MLP neurons of a small language model. Each row is named by its layer, matrix (up: input weights) and neuron, and shows model dimensions 0-191. Each number is 500 + 25 x the weight over its row's rms, rounded and kept within 0 to 999. Numbers have three digits each.
After each neuron's rows, "fires on" lists the tokens most often at its 100 highest values on Wikipedia text that the model never trained on. A number after a token or word is its count.

L8.up248:522438498468466529506488505492489490535486475481482511482446524499501540489479524485446537496510491485488511488517528501500506509532546464507510460541486510499480464498487473460513513576490530540510520517514494502489500531486510458504472477500478501468533528466510532485498494537511509453513499494503447462552528515505486535494488473526492514480541522556515568496526454495493449497483537505513463466530482504480536493496487520522466511522449497526489504500525521535488477546514504489510484510521459475537474522520487486503491539511500531488502504515488500500491502472476514460
fires on: " C" 34, "ot" 11, "ut" 8, " Y" 8, " cont" 5

L7.up130:504480550476463463458476526499469505514507543517505549478484474465515531509481498481468553515541511546492475539502520513514498547455481498453483504491536482484508484500516498499521500480524481497511519510502529517493522542510539481435504490513472470516515531505502488508524551446529504550476489476541463511495528536532515494477466460504523519491518459526535510486503479517498488533492514501516529490512479540471478457490524518498471483473497510502485523477507508495489524472533481459514504443505468494503503477527470489507469495516487491464532485513493480486529469520461547554
fires on: "et" 16, "ong" 13, "il" 11, "pen" 7, "it" 5

L7.up22:541528489520491509458513493498467504466499498488475525521535525506485495491487508477507488508477519487488532496527506480498498528448473461512528467476480479543499508478507517480501512455507516461542556469528504527491499521473518495533509510491516438541510564469496456511500527490523497505423529553519510486530477479472468477538547519508495458487481450492539509446434495541509499478479523493510499516524454459484502522487489519494458537508498545500538533511493554512503495507515514495494522499478517531488512464532506525474505492490490504503500505488512504484510517519505458494
fires on: "an" 22, "ar" 20, "un" 9, "m" 8, "im" 6

L8.up316:493576487490497474533453517492502474518504520499550524525507518513506510525511496475528494466497534474470546482519480497476510497487457510485456505543451502534501542478544467506462510546484512495494499515471494492519479530546528508525548527504512526489488547509480454474497436494515466521463475525528508476518518522476525512461503512477492490477498496495480491503503514520521483473488515520511509505483466500496490492511464493472443510471507503522457513486490527486505491435460512487449509489533514444517503501464541468512506482510480515479528500511467481486537506476480552523
fires on: "ag" 32, "v" 14, "\n\n" 11, "ad" 5, " ag" 5, "m" 5

L5.up539:530542509492455517493529516514424492467490519471506528510453507481502519546496496510522514496516551529476504534513503485477502500466441479470499493525502533479529559484490489476480500477533493557516486490527509529505516527490502503489487494498476493499468464515519458480476526460493514513516482486486481490483518509523530439476492522544493507511466518479501529507443524497527489483512504534509502522489487551491514517516480509446503514469541526494504456496478464524514468511518476488526492493515517450501558499483483549550515490516507471498503475447491461477534469490484490526
fires on: "il" 15, "an" 14, "en" 14, "ed" 13, "s" 9, "et" 6

L8.up414:515485467519481559457536499462523516487507512489516485524490498502523496514488460533504528495519521493498496522499497504495476484461483483500510525526463503513501486478534521404483537502479504502526492495541509458457479499447517517492460487545554467513501490527521519510495542485510568551523504514490485537476505507523488474513435495450491491528535449501487513483488498471507463474506510520491472506491499477529529474500490529521511495466473526462504458504493530453505521487460472490491469508537542493503514506486521475532519469504490523523550479497531463488506491490502513492
fires on: "in" 15, "port" 10, "en" 8, "ent" 8, "v" 6, "ing" 5

L8.up441:503491537483526541486515469503518500547498519484502495490466497504495480491510517467488540524463525525464522493502593505485484492506512501522468500510506491498467481509442481497529452498482489479504486505535497476446523491497529497465509513531489500500477494513484482511499502484532483466510532498522495484469538526517488539503519448504508526513507495467499495462490527507494518529489528540508487481481485479523523494528498521482504433534499523546490504473452488497492584470530486464494485517503465513475548522459519470496502534480492457533507510531447496466545473521512530462
fires on: "i" 18, "in" 11, "ic" 7, "ing" 5, "wn" 5, "per" 4

L4.up245:519533476512547524505556476524510492508473513515475467507483497497495546529443491505523466533497524445498492498502517510482501484480511483462482481523473532511442537522493491511452499476511478507513475466465488472500470502496479530517510517496514486501495452496515473475510549520450534495490515534542505511493482520542447503493472506490551491520510538462474506489514467486535533511534483528523438493528486501508491506517482472490523520520506503517569466496507466481495477492483551485468494512498476514520570473520477552481521512472495473477499467517525502493497506534517489499
fires on: "ice" 15, "d" 15, "it" 8, "in" 7, "y" 6, "an" 6

L8.up86:516497508448523493433484500510513494484507538461519482541472496467471508500451484476509520501528512505498541503491471537516496485530501522518477486488535487488529435441520483489476496553496522512455503491557470490526513503485482514496477479538516506508484499470486509533478477544482422507539495515517454481490493496475514486492507485551484476507479492478525562484516540502438515479486502470492504503510514475489520469479485506510501501511490481505468494529524496472514523486515501528542488494482512500466543494512510476519519548518468440473511538492478504510516499496533558500
fires on: "at" 26, "ar" 8, "ear" 7, "it" 7, "ad" 6, "an" 6

L8.up633:494513493470439523503479546506459502499535477475492534436477494503495461492492491498485518466515533484463507518475518537522488524495532533464447465495497527526512515443480474494484482470456471509484494542505491547512544519504516538459518513480499489499513488498545510508457525510516513565487510523471559485506496525512487487474443481499521488520484483520483511496515522488522510444481514484490506480491496488523453507480475500504494506519518521465540503490532455469472497512505541535525462467504510484495527499512503488500493549509501535541487515495448519498472508509558500506
fires on: " de" 20, " ind" 12, " Re" 11, " Ind" 11, " des" 7, " De" 7

L9.up259:555507500497492510451538494510487511513496524478491490504479495514532521530495483530460460515499487483489518518494514530514518497514509505525525531521503500484516519540527452522439533474517501477479482514524513501533463503492487505506492486507451469484493488484518516491529503471482526490489485562514455503486496507488487442465454530482509459488490512505546525525532474408549498488488504502553449504471461507499513521500490487480493499453503529493470500515490488499509528517499530513484519587459503489491531503506493503503536500486471505526510475484482527478450500525512440508
fires on: "in" 16, "." 11, "r" 9, "ol" 9, "4" 7, "an" 7

L7.up196:509455472494470470501572466488539508479517442451463500535541519478529508534474518504517488513516474518488492538515503505533501527490506502507475557496486502492536478543506464485511499477516503487512508462515529504499520505531490509534543465507481495498493508496529528516487537533468497501521471483497472501469492465461487496501513437497477481482506517475467480526485498513503489541475503500538490541542477503481455519521482520505485522501452468479488531486511512522488505500512462530473532503486475504505552516477475490497525455515533524502474481496499561444463498514490476560
fires on: "ial" 29, "ant" 27, "ual" 14, "ab" 7, "nt" 4

L11.up359:473510516460513485496446489491458543509469481558492476506454465523509513501503507492484492515540485457500515496471528491474503513520550493529494474524503526508497527500477489520515500501537486474439501500506538495508518511496508521468491501531503543544498487526506494482506543494512507573459510506505525460462480519517487521444460481514475475487504485495506505488477529493509533484441551529521537440529480481489496516531488492465457522516502497475481478541490539482448539474489513504475482467501484514491506521512493492464537483530490503502497503520483520476475531560482463508
fires on: "a" 18, " de" 18, " |" 12, "io" 6, "ve" 5, " De" 5

L4.up13:514506477447472532471467456457486532511489516504549489550418519494442474521508504489502526518502519491490489465527525487489550515486484486484474475486532496503512470509458537480501461487527500491510487472464491504473499535506488497486511521541449521516506432501452522518550504492516498522517487512465540510473501487549474498545529444530497509493519484508477527473475504525530515558447496542519490492524473486503451513487506509470500542522498505519495532507470510497522497519518500521519495479519519502521507515483521508533475498465498520510551521480505500487483481498515512490
fires on: "y" 23, "ing" 18, "i" 10, "im" 9, "ind" 7, "id" 5

L9.up613:500469548486535488502465518515483542531486471550571489547509463520452513530454477484475569478484461484512516480467489455521457554512492487517495510499531493488454544530468499511505455457499524514529488542505496524494508490490536495496508486525487505490500521544496459534493493511520501516525520465503486505533500522484498545521441505495486444459528462503492518482475483506450475521493495509536492512455484496499511510486515484546514479531497491493485476495498526545501495465494526444473514495499492482480514500496484501503510535498502513530527493503484511457490485520493483486
fires on: "y" 29, "." 27, " " 13, "-" 6, "°" 4

L7.up163:563532565505473470511501502511505506519514457486495471533511501516495521512485480440493475485529543455475456509505525480533517489485517522469472469513486532508495485510528484529440508541480527551504482519465492503483483512498485540524493534456528502491500445487511503478497503497543471504483503496542526505495533440500484525505497493452451478507510484547473549498504461509514549486513488503494498466470494503502509517495493510475501456497523489496471507456506498538527513477476515468475482494517481502581508509508476481510514541505519506492504507480535509491558520495523515527
fires on: "u" 23, "ri" 16, "v" 15, "ad" 7, "d" 5

L5.up250:489490477501505504497486481474501508512469526510457539503490475486479507537508547504485528496477493501488489526524487482531510490524481500493568505506502534482480504527503499564502475474482497585490502471507525497511509544514460519479543476520485487495484478506471501532458545531536518483488489486500465455507450547507468500502464506523512490458500476511452478490508487487503463493501541487502462487521475517536511544482501515499544531509464577510514492509530481479502496485495463458490534467484533479516490508521470510493497455530484460513506519488509545506467541497544482520
fires on: "st" 15, "ic" 14, "en" 12, "er" 12, "ist" 8

L6.up152:523548437506513506508509483495510542504521452507519485536494484530539528469445499510488550500509526506526484459471499470488493471504484510509485471532510511531539505516466466515489557485529540491483480467494495457493493522529457522477482483523514500504477495481515484475503491470470503504558510512486502512500496485508525491499455460501523507495523478481491514563512491532492484476494511490472499482545463474471511492517483511497497517491455519502569461523533481496530465482494441507488451521543497493513522445548490480543536514499500507485475466500493529511488496524545489504
fires on: " to" 34, "ra" 12, "r" 7, "A" 7, "am" 5

L4.up441:476504556523467494495516504487483497472465513487500495504474518538473525550525537477540526549506532454494472505500527459514503519533510527473491451474499477514528520449479510521545473488491476538469484453500501507511423501522450494496470521514487494489527525498446516513494502514493465494509498514489485434509476561520487487479501518539483459528510474440489499526503469489476525455503512514496485504505513521479528509509505499464530535519547516491533476488506496516495497463507457489500501524523478517515523494507441499518516507530514472549500541503510513497489469507513522504
fires on: "." 32, " and" 14, "an" 12, "ain" 6, "er" 6, "ic" 5

L11.up488:520456529532519499508500507520438521491517498520525501505487483477477473478552511476496512530514493474495524508520442559490503509505477533480514511525516500517506516532478518449513484477499506486502480528533519513528509479548532471460545511531539509506529514518461504474477487512513487506499506451461461486508514513506560516474458514540460491439511475502517502522508503484491498489483490527500461504534499473490529529517530466468503469493459503498484507488521515510511479497506501490530486492542442463461507486513516495475441487540513567538523502519499497489544458488505509466
fires on: "-" 46, "." 25, "en" 6, "+" 4

L8.up460:512478486506478498475504542474499517544482473491490488504477503514504486461505479501494542437546484489500484514535491441526520466523502505484487506491508503470505504497500531484468546501523515459509512531533509499461530500463536510523496498503523519537499497532503456524493533510512496531530509491504484508504473528517445503518512509492537503471482529480462511449493494445494476523506507480541457482516490529469482489490531501506526482520497531490529464469505487458512517506485454547500475501486488463553491512522539537532501501537534539528490485506481467430513502455558531523
fires on: "p" 15, "n" 9, "in" 9, "ing" 8, "d" 8, "c" 8

L9.up500:535512453503493506474544484511520508536487493490506547464478482504517499474512514452503515539507484497453516459459531496483487523496484521539471512462492556447454536519511491521523462478452543494518456476509517460467534516519487497488484512483490511521467483517502513502494509477553517503495559520498480506493472526505499505496504487469520545548525476509498511497472517469491497465462546483488506515494517468508487488458506537484470487526519492483496480507500488458541494523541507504518480561502497501487512485528528471517529528531476506490494491501452497522528507537571505469
fires on: "i" 72, "ing" 9, "1" 5

L11.up79:505509481474544514507500473500551464492495524506463504515495456483521506523504529514488490520501498496501549554504482565479495535475478490564525464513492457520495498543473460488505478448460560549470514455485518507505491487496470529516523491527492476499497488519522506528468546511499512536473512502517448517496450506487480512496520484520504506453511490514513491486495490484516475487493532524492482495504507513470434470492492498466488456515463497464508519488525511518459533486513548478510535523517521488536510520497491514482512495505485478470507468457486542489539462514519474547
fires on: "r" 20, " gr" 16, "ant" 12, "ab" 6, " Gr" 6, "our" 6

L6.up228:531558433486540516474502443475495501490466521514468483513509509474490491517522525529498530489523480505518512481510504526493512455531510485502494503486518466543515489489516528489477468468466499509506473523485527527483481521466518492472416500502546473534495526508506484530486467472530495525510511518507482493536527524487549463526548505490484513460497481528512483491455470548488464478487541486495464515500466499479504506486463496462485526487497517486518493501549457508481494500499524471498500502463474526463520499504498528508538521486536529474499475495513488564525474494536449508
fires on: "a" 48, "i" 20, "an" 14, "ar" 7

L4.up467:489508465476566508486524532520466492500497482514456500514477465491483478509506511543532474493478496550488512531496505549492540519512488502495492454531477488474517522478518488463511498465521483503537535521511496526451510510486516486486489447475483480482511475479508507513491515459516536555534468516475539449457520498507508505495460530486469473495517475535531460526513485531518495524484478568540530524459500515504498513525500500505518488457485524441497500511485488483493471463470491487493504509482522501476486528522534530509551502483475492459519485520492503549514507450513477465
fires on: "ound" 19, "ul" 12, "ec" 10, "ay" 8, "ate" 7, "ays" 5

L6.up344:479518486517549524492563505519448462494513524480512530492523477514514492517469485518517468500511468461502526516514496524527524485531470469504526512457477456486462518501460504525514499496507536497464485498505476483512490510470472533529522478528467518485476530495470494538537458525501472459505472494494484447498509514487549458565523465511459518510467456515507508479517457514543537493508495528489509513453473512486470495508514520511525531483504465483490483491455489494457503468479524501527475493507531511554530504495503528493513476481505491535433482496504516500507512522537509538
fires on: "st" 20, "l" 17, "w" 11, "ig" 11, "i" 7, "T" 7

L11.up241:529493478495519489472526470497560495474527471542518471507500529538511510477460477508472486438540514481523536491512486426514498494488509531491497516503490526485502487477510535511514475523468508494452502487484536505527476540492515524524488489470521457545488528494506525534516517482491496507486491503479498508513506485498505507517497462524526474510529468493468473530553510546477498470466478497508513475499487525483491452477507495442499478507458510563517530500503448466559522543495472480479524502531501515532510529545490460505526502514466485495522469493522498520500454519536520529
fires on: "ra" 35, "r" 28, " r" 13, " tra" 5, " ad" 5

L7.up120:534459510494536480466485526533470462476517493480493532492485468497536528492499507492485507527541500494459453547487504502493522488510542542479459509509518502516513483456523472444467518534537491521491493517516486551499531494482546452468462447465460480532504512492485496505492489518503456491517515462505501542480530503470523466486574477545506480492473511460508480515497495488519489476481500498520495513495544490498551515490529488460500529477500476514502546521507471540490509488483473545494509529521493524499508481480505482523480500492524517494536540492469531532524520476495505452
fires on: "an" 18, "all" 11, "at" 9, "te" 8, "e" 8